python train.py --n_layer=9 --d_model=256 --n_head=4 --n_kv_head=4 --head_dim=64 --d_mlp=832 --vocab_size=8192 --activation="geglu" --norm="layernorm" --norm_place="pre" --norm_eps=1e-05 --positions="rope" --rope_base=10000.0 --rope_fraction=0.5 --qk_norm=false --attn_scale=0.125 --bias="none" --tie_embeddings=false --parallel_block=false --init="normal" --init_std_qkv=0.0312 --init_std_o=0.0312 --init_std_up=0.0312 --init_std_down=0.0312 --optimizer="muon_variant" --lr=0.0132 --lr_mult_down=3.0 --beta1=0.93 --lr_head=0.00675 --grad_clip=1.0 --warmup_steps=200 --schedule="wsd" --decay_fraction=1.0 --decay_shape="pow" --final_lr_fraction=0.0 --batch_tokens=131072 --seq_len=512 --doc_mask=true --train_tokens=737500000 --steps=5627 --dataset="wikipedia_en"
MLP neurons of a small language model. Each row is named by its layer, matrix (gate and up: input weights) and neuron, and shows model dimensions 128-255. Each number is 500 + 25 x the weight over its row's rms, rounded and kept within 0 to 999. Numbers have three digits each. A neuron's up and down rows have the sign that makes its largest values positive.
A block is one neuron, or neurons of one layer that tend to fire together. After each block is what it responds to, as a language model described it from the Wikipedia text at the highest values.

L2.gate316:506495522510503532490481473570514520488485462511503513495514494546503457447470458471480526442497540501497518540490504472491487505502489526509492467442520526506485532491530492474513498536447466480522479525544520496499504496458498506532550506506478496475502531515511501508505470531491515531488514545496501522543495451489520496493487524532508477503494527522510485519504458494452521489502
L2.up316:488444520471529507528486520492520521474443489541473444496513508513500487463473463506540510504486532466494488445516492476481486522508492505501504497506514498520484506486557463471546507533507482515455475483516521465491541496500491552521517518499509512531493497477500512493529502556492481476504529499516526497513533475507494518457487496538484477493469518530518499504518473532507490519487
Section heading line end. Line break right after a Wikipedia section heading such as ==Career==, == Life ==, or ===Structures===, just before the section text begins.

L3.gate27:478508472485483492504470524530484521515524489494542516479500503501519479529519487538515542510518500508516469507524500514481528518441498518505508499509546532477479481492504500546439485518502539520463461505527447540506525515546465504465513513486491516527493475473529481474511505523472488508514499449495472510510471487524498417506566499521510483467545460507496553468476519498488473488475
L3.up27:531494448449519454519491467502543483487504492504469518514514516457487489513490547532489496511563474516493560479483459473508491482482472515463492496524498493502476475520508518496492455515482544520485527478522489508536500496478517547479518513486477514501468503507473530473509513573493491495523516469537486469495500463500481480473482477515510483473509485512498522532500486483449454473475
L3.gate98:473496481519476547549467532506505448444479538526490509510506511514522510545456488468528501480504532486524495528518500545507524422465495527505492520480511489498449527514502520509496473503490485507455511542500503483538510496427485509527568530494575492504505549487475492522506504507510463498535527506504546465505503495538516496503512532507512449467480553534504473475520521513492462524512
L3.up98:517471479468543426507493475460564492501509490495501516551476522478501490506514500551475494492516533541531453493502495516492523528523537498506502518490508535519496510513532516513525466469500508470542488527490515522507497518517482517467533504512501480509492512481545515446497499491475548509522480502512457485485542507473493456508524506515480480465465510451467462507462450468530546438476
L3.gate187:534499523513489519453498530504546500492504491499490460516456572480465488499511513491470556491512505487498495504522503515513497504454472525517507501472467538516479487471498509507486427495525532527517586494455488547470472552500488505510491492488507517531466475543516514488517477474485501498528492462476480492512487463541514491467558509483486511520501494497501522496491516515510514542481
L3.up187:530489477502498454510536484537511498511483489484500486507526482532505474514455488492529488468537522460496469524515509530468514505534486505521465527505502519485512517500516474498518516487508504527491499495489492517495480464491534509506529481458528545516520497499552474500512466526525494543485508515477528498450472497474489518480495511508508499515484465482528444480492517536462484527471
L3.gate188:500499504490492522519469544539553500467495524527525462481508509456474476485492533486483520451483501490494467515502490471484512488509469459497547554534519504488509499466460562514561476517486527475515487481440497504514540521478515508492462458497493515492445521514541507524491506498507524526504508480500498540475477510529527570490479520469532459502490499458477492535497497501509501491495
L3.up188:497480504464488461496507478526503524516503499508463532475462482518489517469545518534486474476473499505518516515502474548502497554484528476497499481451496448530530449490451510464469482502435501521466492512503507558448455525463489527504501510482530458504506485451501499517498516498534488485495472545518493466501505480489528548494472505474483512488497512530515510433495508544545466475488
L3.gate265:482475493508448525471502506498500513495472464512448492523493518486447474500505465504471472458472517496510485474479485477471488541446518523538482497503475511509511517489522505489490486531544561506490529515494490484503479461526495526473477493494520534527496509516449527493493505537484531470506506480511473500487497475526475504500526494445480472533496503501528492528493496528491499505500
L3.up265:492535511448520459467449549532473528526493511484490517486508533500470446492503518496491502511493499503483510480522468545484515522483510498455519481471517486491498505502459496497493464482492480533455488506486530488454541483476502514514535525497501471481513501534512493489496486458500501501531491468500521509484469495537515578535484518481485487475471493494473500531479476469488463507456
L3.gate283:476492539520506502504476500516473495535492523490474507484491471476482484473517473509468485505469465531454464507492526516509499511505561506485509515530541520473533558492528523481524494502508495492482512471518490487487466502506482539537473526572491471507519465484485487486496458508453467494532545499539508525473547505572499449472465539487482506495492475517505548563508509524495502483543
L3.up283:462464531525515489512510527476495526491533478517461490441524529489516451509507508492505507464508463507527502473471532499492489505446457493501505501518488524488497506525486533489513537510495503485491480496487519530535494478516487538532476519463480529533496473506554407453525487528477470498489531491539559497477478486477500491494525487481553463481559501510493525526487488488490481497511
L3.gate296:524497484501516529558498475521494490531518489506501529553486498509481446500528496511537452520503459517501507501519483493490491483510508462540483502474487527514499487477524497476504523526546487451515490530525526505488475514493503453549511508489502489488529553547455557477505472510506494473516545477528445503490500507492504515502476551524486526450519482502497475477501448499475488530474
L3.up296:499525499515513493477477520539478501490471504503490478462443555492511469490496542504535487513443518498429545522503435531493555516505486482525495497521482533483502466448496484441516495519502537537562478462519494510495519487509506504516510499505529539497463440518480536485487496526524499513503523471487528523469503521486524525499493525480493474484531462529495548494481498516450461488495
L3.gate297:481488482469537471498483515504503521483484503507474479468502521479516489548507485515495438461522476499527494510477509509509511500520477498494420505490437487459493519529494498461552503492508541511558503491483493503489520512466524517522508488526543459511465503455524496474521497503456488475492543432499480464462474484502467550488479488524521537450521500526532476502520487443555547547509
L3.up297:483522495487466458481497466491490483473443520518445511455448490475511497517520466467485494514467496527512524504489499500493479485483525523485506507455471545511448465529520456513492484499513489531525458479508498508496483522492517502513521515518496510552474496500525574496527452512497471507523478526578464502502516505503481476448542518498498524528520461501501517508495504474488506496484
L3.gate306:541480515463503491503484496521448540524475445525491468525479509453527497483473499517465472534519489505502544520509492521452501518513559512478515450468486486502527515542480509465535495523505485460519479487495475482492515517493500547516488512526498530501520526527501486479479501470464526493488516463501490527456495493525499458495525482514474538495495441467526534500483516458463564453510
L3.up306:531456477493474495470547526513526509448467515517509488504482486524477488524500491528512504486502526546512553529502498512494508486490464544465473550540479532494423506511542504473512493506493522505533465538525538490554516520488513489474502482500471501476490493488505533484514527524460516482435547455511474472517470527542542529489502518510510483540508486529515493508462544517530499471499
L3.gate321:517531508504494517481512454457484529472490514488496462448433503502499466474481539532494523487495505520503515501489543576516544448512496532486510476500515469477493492489492481476496444533515480495487467473507493503500503493446515554454489478509533495504514529522510441491484490512539470495498530496459493492464490503502505511491489489492493508502498472516498543495463520507530529536497
L3.up321:461540491510464505492497478471488467460493528512557532472484482543474491542498502540474462497437529541483496505467495568524507496515494521482499515510500521487502534497474484474530483471473514513489493543474563518494520483494496487464518502515486463489485495504511493511484458510488465501496476502464477499517531500490502445497496522497531507488492495466512527539460469526507524478549
L3.gate540:472460509461502487517458526504503501521508488505501497553498514515531471510481549534492519466521479542482464521473452470478506489476486499481533488487474524468517485485472483508472492527491486508514476501546553509478510436470536518484517454515473506540516497494514482462499466469555472519492518502491457499503490485496531474518507526502529476525511460481503492512472462491518508467484
L3.up540:533484487530520513514521478445509494535539461494560487480475540512530470466531485506477494527506498520511460499452510527482483500518473515514524471450527495455473521474494503523485444462498482516494478497518464525509493460457520493526544497495517536481500499500526476523495478490506486491497520469495470493532453529500496517505487531498503526468529468493476454464477503529473463527501
L3.gate579:505518538492492551519496494470525468501513523495497449518439475507499500511505504481514462505505464483483504482516473501533487522510565501529464501496523520512531457481497490485424517499494493515512492477451504508525482464474503516499481520520516521499465489516493479509465477515550483497480471464441512483494504476518522474462499500505506475514499514485497490521509534539418450504494
L3.up579:499547508509473492519534526476441496522508487478554502511457518513482456514551532521475497497480513481505437507501490483539494514470487491473505495459521523533457527491496466474500492516489454518494534493540501495477482473516511494521522535490512498506498468458502519467479498498503460471527497524509512473464496543506472471506535480474527442518512483496467523475482490462514505470495
L3.gate591:439532512515523480494526481533518490468475521479498470514519509488498479509497513502467502520494521485481485461463508480456540508437472517478517478492474491485525496526500492489484487575534540494536440516465521478485471499513505543496489468525493532525517551534514508485472471488470510506526525483518464522473491526506484477528526467498481526499479493489527541510482511519501526469503
L3.up591:528487495521468543500448517524497445533522513516502498501481516493526465510473516522506472519481537527526462539489485525483525512514495507482483496483517469504506529458528501514481454498516484498513473525485460504497493473437518517523507501524484512540517470516452511487450506517517499460477545511479499520498483514459498496490505520472470517502488478445533550500502466496488449506512
L3.gate712:526493508525503481509521562507457502510479525515523470531541492456477493516490480485468459506485483537530468431484493509524499470501511495496503492491498529487469519460484503491515470509507527513516533474473498519555500527465537479475472530502511510531473491528490500498505485503482465452419489481445498529477486487488486521525512491504526550498498444477499538552485498511554505486486
L3.up712:523492495500505502516533475478511497494538466466525464520532514476499472466505480514506505517496545522505526496508534486464484463537518475500521501447518450482531530513552459476476475552529518525461466469512511523491529495529501504495491519493489488468511503458479516512493497491521534519499471488480478495500528509479536515504501478476502464513530455462436438537490504480528479519500
L3.gate802:511494535487525517499461544522488523542507498518478516471487540461452529478491512486472508534487506476480488551449523466495494490492537525525483518486512451494464498488503514516462509483515486489541497514493485525511496464516501450474510534466488500529495523508514533456496469499506484480481514452443503560527486481474473508454512488491517495509527447514468505481553465516470487513491
L3.up802:551480505474507505504525530563478526487450476516471493459469533477473529471522537502503510509469478508497502487497513534467516496515507526512514495525502501468476497502442488557477456529502436524519474514447479503508464481487500513525519578472523473465517521542487506499482455514501515538534507488446456493449487474498488484499487524489501481497517486507498542482477519519469512562484
L3.gate829:486465554462534485516476506489541484546513557496519489504480489504527489488484459450477502517507496555483515470480543470519526521470537535501518498485532515554478500489512483516458484487472492502480523513497486485479507481482463529463492521516498537492459505491486483517501489521505547556477534476452446515540505503528509520486479471537460483446453480527512489521530468522483450500494
L3.up829:551499505513521502507477513522469511524487484482504467493522505515498470496502479514521499519569524525491485509545501526511550501499526481452472479502522523511471507547493513531498520472486512496532489520495528504508509513488478517530471491500520542526482526525551572478498469530512492531516473496518464517515495496476535474482504504481467444451507476474512517466526467491529453481488
Digits after thousands comma. Digit pieces just after the comma in large numbers, mostly vote counts, populations and incomes in tables and census prose, such as 1,'21'3 and 9,37'2'; weaker on mid-word fragments like pro'du'cing and disc'ree'tly.

L3.gate30:528486537530514483529477509482510530512527533500488457509469532461474518486521502463479510508501501510481487475494482494492502514441479500530509475496501529491502487488531517495527500512549536523554491508488493537533481500499489479487522515488499515458529507513419547476519470443509533484531543442506518523449468470528478473438538486471518472501523488509477523476469521463484525491484
L3.up30:507489526539506510496474505476538486520484484522481487508505483531458476483520483465529509503489491526513541506484510520530466490465497505505448508491503494524488510488501497523477494499488508502512501473438528491531468543488465537509467499486540499500514487482460515500448518524492458494505483479513449541471522473509519529515522502535507470495515455556500480535526469518480503476460
L3.gate62:461466550551503540492516519506509561508452495484519507470497491483514536508528473520476469516485458487478504517521466472497530500510509519505507506498487508502501517504527473523478485496479486462542503503507536484497466514414559503462500448510564475488502547516481467516491539542508503509515470428509521478475469490478527513454521493513483502474489510510543543469472485477484504491509
L3.up62:483464470539512537531507480521547479487514531523513482480482466557491478479521470500485459520516531498465518481503509488447483500502476517503472523521463462537459511487539505537548461498505463495534480515519545447495479504477510473474508507486517518508516489515520508517456527512520475512505435516482505543507547521478545469504504516507482504534490517497491536473542507491452496473478
L3.gate220:523439489526529463517544523537502525516503504516463521473531487512528523507501531482563462476497491464542482504488474536497533493516529518460466510541541486480516519505487502476514482483507496498536514478455508494505510490497501513495485515494509476476504490486534455480491492542516527523492512528468469471481531475491493515548493477468521508533457515524542427505489503487472510498526
L3.up220:515508516487503519463530449478500516536560487488549515435497479496490533494528489464482459520525481475490499479483507485475519489539475501443541483482498511547452528510511479498526497542526521484474506508508496476480538525476521506506443494468432486466455508473494466481482520495512539474539480501498500526502512483502492490489495548513494487561489500520502492464497490470475466512537
L3.gate252:495531504498510480543513483503519531521520476504539531489497507474519478432493534514522515523512525515501458476524503454441512469534501504479524498461509489459476516513487507503520502448498490509481490526527511535477490492480494544476495457508499457516521529494492527526479479529482526452506473512481484511491521479503474508514502496482491513502486547484502516530458521484473485477509
L3.up252:486489445517484501528498493531476475497454471436502515552483516508524529460528494479549462521543488509526465525536516500486491501498501489495486545500528529506508498506558477452473494493502559486528511528477535485521489484506520492478477479494449488506534527524467530458511484463460502497490531488511505499425550459502465519531482494505498497466507539473468546490503504512502527529555
L3.gate253:506526498462506511498499535439490482510462495487486529516510511481505470531513505466492473539499524514526501489514534485452475505497477461462494469477502508526482517510485510503503520533500509480562489504491515498545511493506500484443484499477506578558475499527507525492509509462497558466516477475504511538485527495494488467522506499478510519495492508508526473491462519492543494518469
L3.up253:494475502513522513478513445489485505484500484478557499499517472529475514510523504536534557499466499515547491458477503503485471490475479452478498470511544482518487481462485478513499488477520495500501483527481494493485457566482531526479490474485480471510467482483472512498474502474507509514496514510459515468494470508487504498494496526473492472532551546496531520528479555513548460474496
L3.gate268:524511510518497479504513503497473469497516509501532526486529443496494478513512522472516507487460540491523494494522492484519526453465483510494497520514480467469536463469521514507499479542471491532510542460484517506465521460498483518545516484493460483510514512521490472488554475523464508477441554524511509499485522480510510520506510492490502482496504490513511488471489482497512491520503
L3.up268:513511502539513547452506502534526481477494487517508550480514476552462505497522486513469505510494531495495449449478557462544491482497482517522514489452489501494513477463478466492527492495542491529500523476490488447472499453490500480479509475532503531521491454520466498473515451514458487517498499501556508495479533459493498543472514527538512490495512499516501499517488516501498459494479
L3.gate356:502517534519468487519473499459454491487488481527515496535531540514482451476501484513475518551520503492445486472543483490506492520506547487485524507504479521502492532474562514502530511498499526502533573492469495535502455537528528480482532514518492490536500571504492453516497478485501446497527433481491480544469513492517528471475490483543520490491506519523489471506461513493484531502460
L3.up356:489465459540482477495516516503473489491484487520450487529468461492514495553487529477525485527490509470536500511524531504526532485470463511511451532478461464502504500511444543460489533493471458475506502483524511512527489474500487523532512466492510549505474525475489556520578476534497482481475524505503465466549448516487490492506488536566490482523516494510529486540491462526527518454516
L3.gate386:505455506495468511488477499435536477505510512507491513496487491475508539514509559480538480486479501522508446500462477481497486464508535499522501512493489512498495470470486490478517547518517519492505521486467515521508485494477504532465503539485487465482495489477469481522497549487517455478498439508504516473471512515517462487467517452491508545515481506508486487472515502485513509507517
L3.up386:484460454521465504528506488471516489462529491536500527516471497511464476516532496503475433503483498542523498445538467467517498525543512512511543490513493507558480497513543480531529465518468559513527506471497473505534508492552528505478493516464512478487495539480481520476508513508546467495488503541470491542507526477518497493515541502492509483486485540496504512546498550454491503484493
L3.gate458:504480491510531481512500517510544484498493512498490497469538512528513437457481522515503505521525491512495474478449493523495511500504496482487492491515530506560502492497498465461527490502525498517456518508504478506503481454515488476521510462402461510491512490466512473463532451492504515492486510476476486489468539496517517496508485524575523465513455518505533463486509464490500547534466
L3.up458:508497508510502523515461500549531515471504497461523521490521515558492459490495490507535459515493490502476514477472457516510486499538519484499510523557480501522519468501542467500489526468467471538519539457504562487492505493492535483498513489484493480483520458486543513499512519481525528503482483494518493470500528496487467536507493496529511468517486495457523511498490529534536541506513
L3.gate483:539497504525486539479497478500504518543499467498483474509492494540521494514507457471466495527495473502523498464511453510519489527544488483511493487490504502511500509476514479492534494507471552507510511481482499481482482440513501514471500486514484485521528504540541473487515532481472510492549536487511505491490507531511523475504529520479507534471511525494537464482520540519531468490478
L3.up483:476522478542528513512496517448543524508488464487445517463465479497508439488535495489509479504552518506480517504511489468492475536486477496478527502493514498530485568475537487515514524467476491493487518472497514535476475518513497468488532488486491496507528495466457500480536519485489520491544473472463504505452488496488505493479537533515478465467512499558512480476503488483461514516512
L3.gate493:486526460513479481483497492476495503478521502507459492505502503489525486507579534507514519505510491458500493497499478480521529528526530505494497554494519551483499502539494517517488475521503482504498494532471490497450496516486513489476461530534511534493500475496465523534496470523495521541535507469492465493441505521524518543507510534533482519511555480466537476466480443529507571509494
L3.up493:479455515503489487549490476489464526531532483508540503496516490473536513457477536514512477526457488518508505472480495511524504512534503448491475538486543451459493502469451502534483537507446501504518461486502482479521501551536470484529488506527463521475502548513527464543456476479535528499485505461489495515468489485532482490494466535558490498458484490529504451506487505501505511494440
L3.gate585:514458450519498482492481505507509501499469499503483482503471464522471481505518512533513529504512494443500472491491510458465529465518499546508494522531523489473520526495536478491513481514473510501514525476543502535509508489454501520517511535504498530472493529501535462485485477488500477525499527474504471538492498470538533516534500495471481527537468525497573480547504474491507540508501
L3.up585:507511541514501548501496475494507468542496503517490495520508494485476552493460521533523485469512486479539493506484514512477485491517510531549520509533521453506503523544504507515512549472514504482525492500504487460503529506532505534522478527527444504498515494486511529556486476529509502490483516483468542523509475493526510499511464505480513499497455479488518537536491557501478491500532
L3.gate594:494548525532523536471536499504503461496525485470507510481530459459473487517476472508489534471507513473488524503515516500442509476475546564508513515516518504460528464510494493446520478487532519463526490495530499474457495519513530515495495543497492481464533466476451493507495541474564513466484489525486465512526517489496547484503486507491467474515484496496470494480518530447507569527506
L3.up594:563480493541514506528503462499537513491503502487469495486494478495469499493554511503529515535515570494477478493487470499480526465498521487461434525486521469532520524477478547491491472505534479497532496517496479498467547473516483546515493514487492486531514491508505539508513562468501540511511525557564520539500542542507487465517497513529518544527497495487489501509484500507479528485523
L3.gate690:528465563500453474469453483485552533470509446480479433453499499476537472481536465465506531484512516562516523475519496529544493531527494484524442510492504510517488518516472529496530475500498567485512534480508468489517496511485464495491512502520489493493519450549491462468470529524483511514465548515516503528476507511525502516486491490453503498496496524498519493488467489476525485503511
L3.up690:547477533502483509500527505457524511494499488509477473509485482470524473498518504481506537499473474484475527544480496536513493471493524472489531521498535528491528460475482463483521503547482495513538518458556481479530505492479530486500467486473461483510536512515493526476468484494534535522498527526527511529486462535501535546486488481468503490523525502446487516501512497501453478476495
L3.gate724:485459543496536509522499475497514512460461510487533526461496539515535524535529462492521472474563502506466517473461525508446482455540447498480464564487482503466506489475485514507519548467490497506514518544480503487507512482474486519500453488501472511513493526493504478516510482517499518520482474529502455510490516467421525494546482520514499489537497526484532531508449493521504505516472
L3.up724:513521484509550556486537470501541495512473518510453523504494523532505485531532469508487476521477506489491515469525530478504456484499504497566482495498531518486547462511452527515508483487479468488468483487484551489516503533520492531472507475458515499524500487512508492501494498479519463514536516439533473479526495481501473519513502512537551477480454506483513486548501494487514523552487
L3.gate805:521485514499514505443513500548502487493530504506501491484500495544477504502514515475477479512536529485439544475527497510457498437541507447486490507472470507493497515511530501515514485515538523462445486496495495483489488484492546521471515484503459505520499478484516499488493496505466487492526506500493520502525490537505475504541492501533512518487488527519580506517472511529510520501552
L3.up805:536481477495500521491467481517517469510467471478472475497489455496545465485515495502482513538502540526472512502525469470499491506536490511474515513474492485543482479534512471511511510507523479515531499537518514520514518486513475507508526513491506475524540554502515491546496494528470521494535510516516481484490466494503493506541477520555477492530535528497511495457512464535534515490504
Newline after section heading. The line break directly after a wiki section heading's closing ==, as in == Reception ==, ==Career==, ===Blackpool===; weakly, mid-word pieces.

L4.gate190:528556487454458487510499524480506516467509533514495508518531513452529520480507464496504512516534509500514555484509472504462505496531560486484476494477498474499477508525560472482502497553478500505438457514525506476520514486499467521489476468504520504511496495497487494546519527522551485506520507515482504500515514475496531507534504502512502497499503505505499494502504506492482523491541
L4.up190:531498490452490514432522483453515527505470500486477515454466523459535520468493508499479486490527508499508475520469488526459559511483487461468494505484528496473512506513458505509511495492499537509500480544504492518531490516489476533485534544481521460499563521501517493495556511477495522499515484498502502491500438501498499513506498498483497552466530479494502492501469516482498474455491
L4.gate531:499494461498544495524527508496519543497471520513534518502476523532505506496504514502470486525494496495562514488510473480510547484482488521485523481484487543485557508489502471489514502479525510521494472499525479512509522484459492500484496536497542499501487529486512568528508512516501480480530503501471513515492559468535521478486492481486562476499489467523507451488520510538472535486514
L4.up531:492465470509487527534519505473524478500463511490499489509534523494460512497466524482501505500485528492543513521538492475490535501435523496452477511486498505477486499523466471506476506528473461486458524438532501485456521485503493501431507501499499529457466506483552481516467485562494479487508477490485520489506469486486510502502502515463517540539481514495534486534494557456508487532530
L4.gate598:508502539518522525563532478464447519540508493483468520531534501500491461469536477488503488523523500564544490479507509502506497455478471463513521451493528532511507512472498497474459507506519505478488478481505486536526503512494512507519488512513521516515509505471525453499458473490472506466506523459502551496465532484539488473530492544501534482514487483484492506477489527553495504488472
L4.up598:482544475529462464516531558478510504492480519534525497551520498447521517495513531500476487542518456438471501525448536502513511545457490516494510523487479524529495485491468500524538555463480514522516500514505521518501502522510519504514469452498487489518507518474500517512543527530459516527516497496538500541498530505506512481509502513536469516460452521468487505501474519487506499503518
L4.gate714:476491500499553469487489504494516519502508487494502520519498526499479482512510512488519538474532537503491476481480530523445544498476521481500515474510482502492562504492534463458475493518475521492493465478494537495519468461513482516518446520508523527468486498456510511521473455539513469504487504495511532478484490511507499439493546541495523540462508537479530489481459477492490487512491
L4.up714:523494494510513493488526521521509496479525495513496488524472486503492516511535546485490470478520502508484513468449472460557511499490469482517534478516477452480475493492498481514519494507444498470517507499503452470479516506489490490438490523454511557546540501495501519490499451505511475523501488507473508482470508535480473510465517473507506519493489507487454520500464465530491486542493
Compound-word hyphens. Hyphens, and sometimes slashes, joining two parts of a compound word or name, as in natural-born, bright-line, and land-owning.

L2.gate592:496492516511500519475481506464527473491490508538480488511476521526535505476507539503541505523513478473491470535488524519471540457523481485517494527475494479491505487493529511487479460535491500511475492524494499537482499476501528535504516541524467508519441455519478515475492501485546528462500526414499489528515511539522482491469527483467491538480532454479510495506469491526518449462472
L2.up592:508485455467452516459483517529499514473501557513544540521534491479481487485502519486503486473503521474444498469522497551474478452497492480548471518469493482485496525488509518491493457526514510547464509511487482508504483495471518505487448494473533503485459481474479462505522523468467467501518484471501478482509505541502534492481521507542483535489511498523486504491490494552472498500560
Digits after thousands comma. Fires on the first digit pair right after a thousands comma in vote counts, populations and prizes (19,517; 1,010), plus heading "=" signs and mid-word name fragments.

L4.gate181:501514530491502544501491549441525475527534514521518517514533522511548516515497443485534467509499480501521484447511435490514518458519502521520498496480486482539519484490530534514494540503519475476516504477522491497523496480519497516491497515518504511520521521519518436551573520536497537479520498502482487521494501510481509517514497475524507473483460475484552500495523513497520524482501
L4.up181:478524531485486548504488549454499492509507513511481488533525471528493455494498465501520480485492512462481469454474467527513505451539489488503499520492496481489489492516515539521508509484471504483524475458480486505481500446552496493484485515521511484521541484536489491525483539506487492493535464521482496513497518484463529528475544513512515478483477501471460501501492516525469485520569
L4.gate286:483513542433516525504539503502513531544490504480482481514520549506490493523507480513517496530512498510484482439484489508506496470539498497486449494511570508465489504501529471500516527534435497548493545517508487503465512470486500519494491493502515491513511530506486473513486473501508458496509553463511482500507513506496489499463503499473475555537481488532613513510524438499473441474522
L4.up286:478514550519473509500457534477507522501515551475517482482541520538478499493470488464494571494514520435545561462486497539459491499548490463527514493520485485547485489508533527522488468462505514470510504497496498545506497486509473489533508505497456528503483483502503446478523516487498529494484506525479533480473506475502516506519496477495527532499482476510486462475479468514496511511482
L4.gate472:477498499502522457483510487451520516539467513524517489491523415479467513526514468491499482497496492464533479482491463495543492520511448479526483498506494465512481483505489527514500518502502480480519538490501467468494518466535508458525527491471491478502494527537491509485509485484530525476544481467477521496506542478450507525483539481478518516504473490490541472519504531477463481508518
L4.up472:518496523501522520539533504488531526523537476470516452522508500461468474480511490491507501534569488486503485454495505492505498488504480492489455479537506495523490506490496489461510521511511475505493507480487455468494480424519478489526504502472505469515490479511485447490545513494476501524485504465505525478485523526513485542472510439458502470479552476532490513536475496493476462536510
L4.gate716:537496478469518517488496473516543548488496483536463481517557525486464510501571540503474508515532492565511501519480490501483511509493538495471523487471524471491525510472496518514528427523488523480491500530505494501496505533506531473493486489469488493503510475520465536536531489513483483502514512476462460493487477519499518524477510489499538517542437507498527466474518439480520494467524
L4.up716:490554513466516528509483486498502518531505516472459481524551494536453505552543522489487499526500497507521506481491495491473494476534500468497481509537490479507502505471524500504513451474517528502450467499499508505507490482517568472515475498519483487490509479545443545469459537516503537505457569541486492479523504514512483519509492470505491510541464481504518467507495462473550508515532
Paragraph break tokens. Double line breaks ending a paragraph or following a section heading in Wikipedia articles, e.g. after "defense." or "==Background==", before the next section or paragraph.